config.yaml
norm: "layernorm"
positions: "learned"
lr_mult_qkv: 0.5
beta1: 0.9
seq_len: 512
dataset: "wikipedia_en"
MLP neurons of a small language model. Each row is named by its layer, matrix (down: output weights) and neuron, and shows model dimensions 48-239. Each number is 128 + 32 x the weight over its row's rms, rounded and kept within 0 to 255. Numbers have three digits each.
Before each neuron's rows, "fires before" lists the tokens most often just after its 100 highest values on Wikipedia text that the model never trained on.

fires before: " |", " Ass", "00", "\n"
L3.down1242:117145116145176122135106114177140138152144108155177128148150131151128127128186118130141146136080117126122123143073138107090148132134112124088135132146093075161130153143206115121158102058132190150115174117072090109093142151152196133126188102073081112125131136118165153100062151105166173190147143068071123132144153198133067145173089148140090124138120121198099122125091123153106138129119133080140138141089095104148141175094127109118156160143050145162105071108142147128197139182084126052088069112149188081147140112109132127136161132020147095138145129138121110132111169098130090115

fires before: "\n", " January", " "
L4.down1405:182090100087154110096081142127156161087138129142156126189120146185138114116142096103161164118048175135153193110115138089040092143131166110136123121129115147141138116142146111188107133104074165144144074095058102093150062169110102158147093128155142112087123142166123133175108132125000118138110139126171141129151162119136085099123172104120148148145124154114152071133123099146100159084125143096192160075173097092150106064130107112116140115155119090163148082136200138103122148168163132119145080168190128106132150123153135112152133113210138119138151102157194139121124180107119083141

fires before: " |", "\n", ";", " –"
L3.down1366:141155070110106095099138152189106158101133167146113144083164122091101167173079057173124114170143187046063159216114152092136147111197149097120123102124126119101120142150102134119177168112121079126075062162154111129121102132162106170121095134132146160107173138181109108129089113154171121126171108155157127126100111119127155113145174110165041175145101112100106111125152131073152122159145125156161123130135095118110075205093097086088185092131204108123103121132145141132118116124119141130082077109152132097066138157124179108148069149107074116129129090161147158077133118169159081115

fires before: "|", "\n", "-"
L4.down909:150155134141099144166146157171130108142116068106138108117091130090133074122111111086168152096123114077128196112163156102109131111197092164167170095122126094093106129116178125134123164137100170111117063143132137117099132144169160137095162110103111055092056128139156097057137122139112080169078139112156160139122146169136117073094106181128138109107159170147133034139091100179105192087115153092108194114148090074123183127100113130117136173123080176156149098171159121108087135167067095125168110181124124145112140086132138149048084133195168159113099103141138190086136139157126115142

fires before: " |", " –"
L7.down474:123149178104137079089098161088160122098106095096129133152100139150172094178086115133129098091091132091105056142125135145122157105084143171107143097129151104072120153138035110115160184124144123145149129129112132130092122094071161163098114131136118140106122147098103146125115115157190146119143088097102139131065165170087120125115173114153083121123085195109156121124117127127098184092159134200156130140128097170111154164146153197200128037117095185076167121155106124202098132115134138087021171141134142150169102140105116083101168090160160093132135169163095123143090111162082112171

fires before: "\n", " ", " 0"
L3.down31:086135109099129150153153098100130097147134071109130176185156084103095106158087133068155130157172154097150123098130089161110182115175080094157187091100155155091130100162130131090128136078068185131140097104139122162122093158167215160139133108104112069139091140113124062155121096124128138113073120118148211182099063181133103038080102176172112109168156088118111076147135111133174164122203142107112145082130143120131117151107188082092112133132171143143152085117095089107107127103134139088106146164132093114119132143154099139109122142158110194122084105101148138097120147158162149144

fires before: " |", " Apps", "\n", " Goals", "G"
L4.down1013:129107178092152125081130106134168160050097152227151133107068099066093100155119111121184154137145119163113117148153139162132171078092111092122154117112090118127088123176049183092109164104153124130108110126120154176152108133088136163168150143139187101159141129129078145174105110124189058114139139122132130095137115161081108162169148107155115166105147177097100073154133124107092170141155174057134196099158118118103056131102115132135132170107160130146161133132133127136126130159140153097099146099160139154086115114127097162109102074198155151047118121092117140156123067138107140127

fires before: "\n", "-", " "
L3.down761:141096088105108102066147179105174156111117076138165145175140130138149119146168144118140103121079144101174168112108119129064100115185140109178134074104121178119147144080147087084111123145089169101090091102097103136098097148102050135142149140148183108095132117123169106162099076118144125092052145107125125184174111144144127084042109125141145096145169151121098100145105093128109193146106162120129154078151101115167175111119092102138130171145129082174130134147181158060109156127126137111142133115141171136123160096108110139130128108233087103162106097125175151100130190107147078126

fires before: " |", " Preceded", "\n", " –", " ==", " Bronze"
L4.down568:087133139134179086080120113151157133119069150141118128111097153123079143111100108158162101093128120050144165142143106139125154148121118133163155160175169112156176166130090155072178187169119150129141139130121141135093124147129149112151049145190145153130148113080074111186099102181165079179094146138113106105114145179063097111129142097157104136075129184046128103176122155130099191078153079136151153144152159112137089139114048184112125118163129122121124119095142153099152178113097139139157122116160116095132146141095102121149029126109132143182126158166162154103131152150171073143

fires before: "|", "-", "\n", " |", " +"
L7.down365:112161180097111084080092104127099178128108154120109147095117153091152150161111126108169097118141134094135139092117140087112133112154090095143173084141167113126112112084138142146199173120129117127099122132113123108115129124139157158148119141114133170138086171100088123156093210123154116151113133137190142143118184162119097086101132125126169127134093128096140132119071098166114172104142163121101095159128113170194121204130130143109133127154144163195137143189071144148115146143142095108135200082190114085111179078111157133166127092121129128134103180118085191106107154162141082091

fires before: " |", "\n"
L3.down308:126161087110170178114112185115129097085127138148165167163121091120127092123071216114113206107132150135109175116114138156166127168163108081097147117146123071138088149102176127165095131065121116132109131114140144109104145140135158118159139132091065092131178070103089170096131121141111157128111155129126111138143083168115094084156146100062102162165129114158129196097081155096132087155108106157141083161150034151170178148151113116170101106110060244118111123112177160100135172106106105092178125159121117116140182155129171112156116097170123091112133173144095152141137102139097154079

fires before: "\n", " "
L4.down835:123151088101122152125103124080136154138133110082119093097125139113140152117146157135109171115156136058105122159119108109088127134220102083140117138162162155116118154135150147095131102120098143098111061159103076095085110167139153134153162146088158119124181209144124125134054102127038094156065133141119109138163133162116127093100120124079104115151151107109060085156076110153081151092149155136128138088189087139132159111147099064137056160137124159138088116142155141118074135123065142113144110156138133109148163100131047143135084147199146128142110106120117170109096179133116085102

fires before: "|", "\n", " 0", " the"
L7.down1443:173179116175125126105100175158122139122134077116145115088154167144128094125177136149164102105062103116118159199099146130125197122169147108141088113133120151127113102071067126113110113090098132093081133146152112134079190160134146142128106170161155140119098154146146135084086108190156159142139098147149118160166125165091078151111095103107079138101123116079127119144177092133097115103137149098115109197109090137122151199160155133092139133149107172131110061146187122151103092140080109137132138123101116151096119068147120230115099111138107127105123167144091170095157109139144099193